config = dict(
    norm_place='pre',
    norm_eps=1e-05,
    positions='rope',
    attn_scale=0.0884,
    init_std_qkv=0.0254,
    init_std_down=0.0,
    lr_mult_qkv=0.4,
    decay_fraction=0.345,
    decay_shape='sqrt',
    batch_tokens=131072,
    max_seq_len=1024,
)
MLP neurons of a small language model. Each row is named by its layer, matrix (gate and up: input weights) and neuron, and shows model dimensions 128-223. Each number is 128 + 24 x the weight over its row's rms, rounded and kept within 0 to 255. Numbers have three digits each. A neuron's up and down rows have the sign that makes its largest values positive.
After each neuron's rows, "fires on" lists the tokens most often at its 100 highest values on Wikipedia text that the model never trained on. A number after a token or word is its count.

L6.gate1212:136125097115153123105104106130151132119109084126089125137142108127132133153175140132147112128139126135143118110157131151124111142110123155129159114115141140139115190158136175155160164131141106125124161132108168109135176116062135118146099119129145116143188099085127140134136134087143092131
L6.up1212:146102123113121095159120141133130135084110139115103131158121152143138121155120120117116101091103128128115124160108118159202137090098104095120150144128138162164118135172119084129115157096144133128131108168137096116172146125124114128141164111157098118097154120119101164101133135140133099129
fires on: "\n\n" 27, ".\n\n" 22, ")\n\n" 9, "==\n" 7, "." 5

L6.gate2351:105134134160133136154125168094120096132095164125191141151105132110086144135143107131130132169159108129160171150142109127153156154120147143133111144143161099136129048105127134109130113065186159149166164117144142127144140132149127157131111161105117113134093133099129156134087119101187140133
L6.up2351:111140118131123125153162170116120096114167149139147138128111159148120100119142180105141099151137139130161119118160101094178116115123072124123085112146123132132118111137133181126132096139145150137132084090105153151153127074134105189145139109129129113114124120126087133145107119133158145134
fires on: "t" 28, " |" 19, ":" 6, " Ed" 5

L6.gate259:130141132144184090134104136162144166105138145136156119126148147121105111133107157114132135117144134122124117125156145134097146133114127154110144163133134152079103119131121128159161148114123089129129157138111153085131118111109147134116106085129116137098162137174112127135152139121121077122
L6.up259:125115124108186138119119114112144149108120107133133129139154099122140129148126108136145097142134132151175145125150119155130154118130103147112130137104140124133108144151151086133128112074085124118158159136078127118152125130126127162158098113149113136078130115103140157152119142112128088116
fires on: "\n\n" 23, "202" 14, "201" 6, "–" 5, ")\n\n" 5, " Website" 5

L6.gate559:130093139154139152141136079148108132142105125110180145144158148115133128133112106122112099144153102165113099116130168152098121132111123146134126149056155136104136112099112133149130124095147140146163168129133128112121156095139136156138129122128163107084119134159106092140137131112127133125
L6.up559:138126130083179138136080157131125127116113125169099144143113137079128080118100165108134135110162154080148100139155142155123157140125149126109130107143098153113112141172135114170159114100098126141122121116156091129129157104148153145141134129102071130117128122143132143105105183095117117150
fires on: " un" 20, "al" 16, "all" 10, " United" 9, "un" 5, "il" 5

L6.gate2353:128122085104156107139101143071158121169100145137097123109104107089127112134113145096080142156140132133175085110125117097121170119167126116108151139142101111134159146114147119121152147128109118135127056132166169138141152098106134093172131098102117076141111116102126128124140114098128102132
L6.up2353:077143122145131161130178103150153159128129117112101151168120168108135130151133097134111089113129106095138118133077111090088137108146168142150118170137110124086105145150159117114123151120101174156150105135111084190122153132139097127147165108171161128127120128106102150126159138196150152138
fires on: "," 19, " et" 16, "." 14, " al" 13, " &" 7

L6.gate133:171180170123153121119102167121126137126145190137124052152132145171105115121145104149148145136144153114103172134183130084119102172113152093085103123147076114071147159101107096152106150148122116131116111134133121088119156119116191126163099129136141065149151088083137108127191160181099086127
L6.up133:151148116066103128159058124084117103139123160136081135168172139114133159078126142152166129135143139111138160108124159134162103151136132100093120130102127118098147134110150118172108130110144152122091137179100120145093095087138145125091067130119118147101113127104098141125158141134137101154
fires on: " =\n\n" 21, " of" 14, " on" 11, " it" 7, " |" 5

L6.gate301:146127167109112121089136124150120103127133112122139163136126112146156137134160149138171115163143153116082125109142151127107132097108133087125165123136116106143124148142131126129087126173108123095078136119118153076101142175141137124154126115127161131193151187110131096163139129090142163173
L6.up301:093120125126129151164126124131143135130109123131115091139170135109145112121117088147130109093134077130134091113134123116130136128168143065168134130159135125113101104111131146125103159113168097158117139126132145149106074120121149159118111148143129131160089117152106131110076140127066149078
fires on: " |" 68, ";" 14

L6.gate868:126113100122142133099134150125173131146101148147148125113117146139163122096114130161123135157141122139112123137114112146139103117136151082125089160142139102122132085121180123139096111162136116092129079157125192124136102167139149138085161091170126084122090136176110106106110151136136138159
L6.up868:155109138117074134135157096135118130116104130123126087095148136120116135093108070138130134141160134126127115100139149117171150150151123092113113140109118114128119096137141094131137090167129139192113141178102096119130140159107139138128127155116111155134120150136078139145133107156159128169
fires on: "." 97

L6.gate1706:136113138126106109115144126167102126117160120116089145145113114114149137106137134112146120090148125145148136129112116133112091163127150116141145135140128129111147174106125139123083132118114098147140119086097142164149149180123123115107132123120126106107145128140161102146126126085146113167
L6.up1706:136107149129122158123129101134115160118146133143098140109165120145111126125087131163061107145109117117134115135139140131121116083137126113074137141102126121101149125149131132133126151160140130123119090152116146186138103138137140133111087106139087157133153127070163143129083124124083114123
fires on: " from" 56, " |" 12, " From" 5

L6.gate260:143107150147175145112133127121155093140099129083090112130146163116123134131073104094156142165148124114143140132178135146132149103092132080123058141118080102162104105143108116176171117163101120152079134121137103158113143168122114146114122122146133115105094153120118102129088149165112107118
L6.up260:154155096107124104105078132138141100125160147157053134108111110177125140092133135147128117106139119180153127127117160107077136128133113134122159102107134109120111143126115104124103100133109157099122155104153135125125113098137113146126106114149147155133164087155109121143132143119079126119
fires on: " |" 55, " of" 5, " " 5, "ib" 4

L6.gate1657:143153110142141091142072155147108130115106112165131099136114102120134142131106113113089107151130118195158107187101131121119143101122152153139099121142133138131109106153117119116135144144112144127135134107114147115149108117126101111157116141103171166121081126139144145149091130133202156124
L6.up1657:089126148124120096099091131149126090129110106148121114129143166093154123139189111145142131131141132112114139140133153157174105104111120155131139108139138100149122088127121146144128159159147083117167131112137124091133119161147141116120085110130087169098137098088141119159103125106157119101
fires on: " |" 71, "ong" 4

L6.gate1401:102145114139134156121106128159115139108115136153136097133184091135117089154172151046131135096106143145099093149122159142046099134133161122128130104150134122142095103150114091089115160156121120116135093107137104126148117106107107142090091104134107149111165106132100112170119111102145148136
L6.up1401:126139105126159124133150171104114088179138118126156131096125104132135123132153081122083133137127089122137085119123161116107143093111153106112090123119139161123165117171106113141149157074141090147147136138110150108123109152121145144179113109103149115122126149122146182115151127152160111134
fires on: "\n" 26, " of" 13, " (" 6, "==\n\n" 6, "-" 4

L6.gate1016:195088139144147113133105122130121133127125147116116093114155108118154124105100176150145117139136122103074132141123154127125136136112127152102095127120101123098121159139163126117097139130111148164125100136116138104129075184154122114149092119123136150122128124138175131139110160088153134139
L6.up1016:124137168115175150122093128130153133169107103145114091165144080095135184125122180094084110114119151138125137117145135099119114141136138139156135127119183105071104142165141117099145140098130120120140172125124117117135109145122089132102132167127095126159114149132135122132142125145102104125
fires on: " (" 54, ";" 6, ")" 5, "1" 4, "–" 4

L6.gate846:158168105140104148125125159144140155109115161114117129090111149130092127152095142132104169090181121062125156165188104133134113125134124122098115118111126098153074147081150133195082160113164105074141093093124106137145157116126149132167136142135143113103095113125073142095129124099174112168
L6.up846:125165123122102105144113148142135116111130168104121164152129108163097089095113117146159157098117118091146131140125136124125104075147111118168122121111107126138077156133110125162117130147119075140136137132159115134148104088102081100161139139155137134124142117119122167120137121184133142173
fires on: "," 98

L6.gate1580:113133146099122136174103115121156139161092150134174113128068140067160121160141087116124164144149148114119123149119157165152116150148123131130164122129163155109155141121163173150134120154103140088087061115172120122110145179118080101116103139112098142129114107075129167140091126107119061112
L6.up1580:140133116067149117117069139139128137087131138170132118155133104127107137108148114116139114159166128143130117120135135157114146140117094140129157105112171167101099154155131095117093129160174128136091130114125147071114146120107130119070136112111117171103118149150135142102105120118127108151
fires on: ".\n\n" 35, "." 9, " his" 7, "'s" 6, " that" 5, "," 5

L6.gate1686:158122097122148135107151118132095157150133134148144114091144111123094157140192116112140100108086108142112084110126141074105132119159157151114122116156101147121118111128132109119125175154156091124128083105100118133135105167132085132182055138141142092123176138139134109134127106123138123125
L6.up1686:101093140132119164159141142113136134113115105113130112121118109123164097151139072074157126147156115111167110132110175113140129115120164127136101112135095140129133152093118094119110142128123112106154109137160152098126128114121119103147142131117126151157113159112167133144077138149121104174
fires on: " " 40, "-" 6, "z" 5

L6.gate978:110078077106150127140138147139124106155106166128144109096115150146098121123132154119101177126110131137160146112143160145132111118156141140155112116093135112156136084132112124118138145128162145114167151097162088107131143146130150108153109090090124182126140122081139147126125056121160111158
L6.up978:104115081126146103102117128142070133132164114134124180139096146137127084124123171141110128171090105082095148141136114124123098205099123117106126127166090167164130127136147170144099182140155122139147119119142124121134119106136178125079080143169153176179174095128155136136122109128122125146
fires on: " |" 35, " \"" 14, " –" 8

L6.gate422:128130093136177156096138117137093154133092142158119100154164143129142121139122167170078134159152079136108064108133104118127180184141114156108148113169113105138133183105101106173128137132142151144131090140126104110151153165079110127161125102148122092155130122113167125128132094111131084138
L6.up422:168138116168164101126110133181132128110156124151147109126136169129101131096124125136139150100142128117175127129083139125115120136150127121120126133123129093179151102129131121142130107111155123166098145167112129135174137132116132114126116133122074124165150126097116155082163119176127124172
fires on: ".\n\n" 23, "==\n" 19, " career" 13, " ==\n" 10

L6.gate1867:118147089160129128081133152187129167151096112120147127163159157129135148144139139135162155097091104082133117144137151147106138165098123152129114111095143130114111131134106141108089150098127129153122120128126101133150119123154118102143113121138114129129130111142120106161146091148144129132
L6.up1867:136101155102119139143149120142150136145118153119131142140151151067142126145141120119102177110121121158117075160146123134176136131164143093114141130085099127124124108145068139123153093108119149116138130156122146133157121124110123120159110116108096136111134165124125110109161155101133122123
fires on: ".\n\n" 23, "==\n" 12, " (" 9, "ph" 8, " \"" 5

L6.gate1700:130118152118116105102111094144141115148119129156119150131149157116110135164127133111114128186156133138121142146120082130145148154113128134163143072117170173120172140130147127095136062140158108145120134126132090152148139128121131113115113100103107113110127097152118158113139090116079167106
L6.up1700:157140138098084146151148128176150122132183104119137131112096117157153084128107114141173127137108123113151147118184122098106116143104086177122164141103154144156138145152151096115127168091077077114151136146085156138161142115111104141143118118144080114143061157091111189124113126126135151087
fires on: "\n\n" 16, "\n" 12, ")\n\n" 11, "==\n" 11, " " 8

L6.gate2193:100109153102188124080150153165117119145132159140137119113110159124147119136110065139133155117189132102135132151126150105162111119127136141120143159156126188147163146115140127108163095097160153174093118153133156144151186123114139156125148163140167136117161130138136139119099152132131176140
L6.up2193:092132117145119134110102123145150190146089138170132135096141160154120142116128138120143151149177131136126132117174136121168124105091081109148123108136147099137152145113146183125122118170135148197106132116115136120162163146154166112148108123102130160137117136118119131132125103145115103113
fires on: " is" 15, " such" 14, " and" 8, " a" 7, " called" 6, "." 6

L6.gate916:114092139117130127146119133162145139124151143108132143134156102102112099139116140125088124138114136150095125132151141096126081138120164144124150103087100106105103176125133126112074173109139156140158107123113115131154140133112124121142117094174140121151106099121115154086140123104123103106
L6.up916:096141108095100137122125157133143135121121097141164112137141118119154151144140139132117119107127144125067141195079155108109065134094160119133099141106118087087116166092121124116083139108144108159123128108134106143101120144096131125119109104169144153110068164110066130103122157108114135047
fires on: " " 32, " on" 19, " of" 4, " June" 4

L6.gate2551:135142137097128079060132083142147129145095137168134077117162165134138158117121127140110083158117132120153162145140120105087112137099137154106096114154148138151143103094101146121104124169139140103150152104098162128134151158142138107112121095094135095131112141153123073166150156109107153137
L6.up2551:162124109143147154117128100099165119131120100149134118150108129094093149143086086153125131155111113138100094140171100130111144145122126147106100119116149179091120109158142147162144141136160126120124115135152101122122189103104117159145061114128132169183136097132141142137194126141106127115
fires on: "." 14, "–" 14, " from" 8, "6" 8, "'s" 7, "1" 6

L6.gate2474:138084134166105128139110134138126143106127128132148108135146135091103143135132167169140138121151163141104140158173115054099108144084109091108152115116141130133146180148134123193088129154088095094107127140140141104117127153146113128124105131103155117088110111144133147175136084115145105141
L6.up2474:118135126102157143174174096127153158093123126092111150111116125109104107112121086132142107124123139094057142075087104088134114100138106151133134129135132131115132143127123147130128133115119158119167156158135080156178122125140132158186154117102141097160102139136095144160162126149122102121
fires on: " " 45, " and" 7, "," 6

L6.gate1728:162095102140106122140136152158139147143117148113116158128125125121131107097156157081132155107122116123095103153157123051125120165132108164090125083123104075155119135146137092177135132145128087112148136117099138169097133136117108170149125168112199106126101106144122136107151114107151125146
L6.up1728:159116141137146107111135121142121154106111131122124119149101127125119134149136121124131147151141157095106102113156118072111116169139125184096124147104117089141147151144152152172105149096147121112119129135132147106118116145123131126149132144103108153143125102172144159157130102109141126119
fires on: "." 64, "," 8

L6.gate1534:077099126188108161112142134154123096114109136127108087092117140077143118089111109117152204138102127132156113113126162107092133149143123149156149140161172141093094137121130170107197163152119117122154154095132126101116123124113138122122087135159136093119156143108092154118093175141165157104
L6.up1534:121127110169146121131134140135128107086155139137138069095152122139156113107113134166098164152157128104089137135141165104113123136104106120102122134139142107131155165101162127095130124138136155101151156123131140142143151159125177092134118151156164130129101171125123145134114126149148116186
fires on: ":" 42, " |" 12, "ian" 6, "ar" 5, "):" 4, "un" 4

L6.gate230:138123127144136122151125150141135115162090125161150143111145126147109170080118154174101139134160158167119130134119131125176144105154144150100119139106119151117133146127129121152132152129139122112134098126170119130125133130127157098161117075072139070130156125124099113088107115157138116127
L6.up230:119098110131136128140126145132172105143140100086150193171145148111118126133176088152130079116073177168129131167123141118124139159113116159180111155116092171107130129145121087119131154120117131162157149071123139114156175118123116118119133185193152188137168123135078127089145135144142183103
fires on: " to" 52, " of" 21, " |" 7, "," 6, ":" 4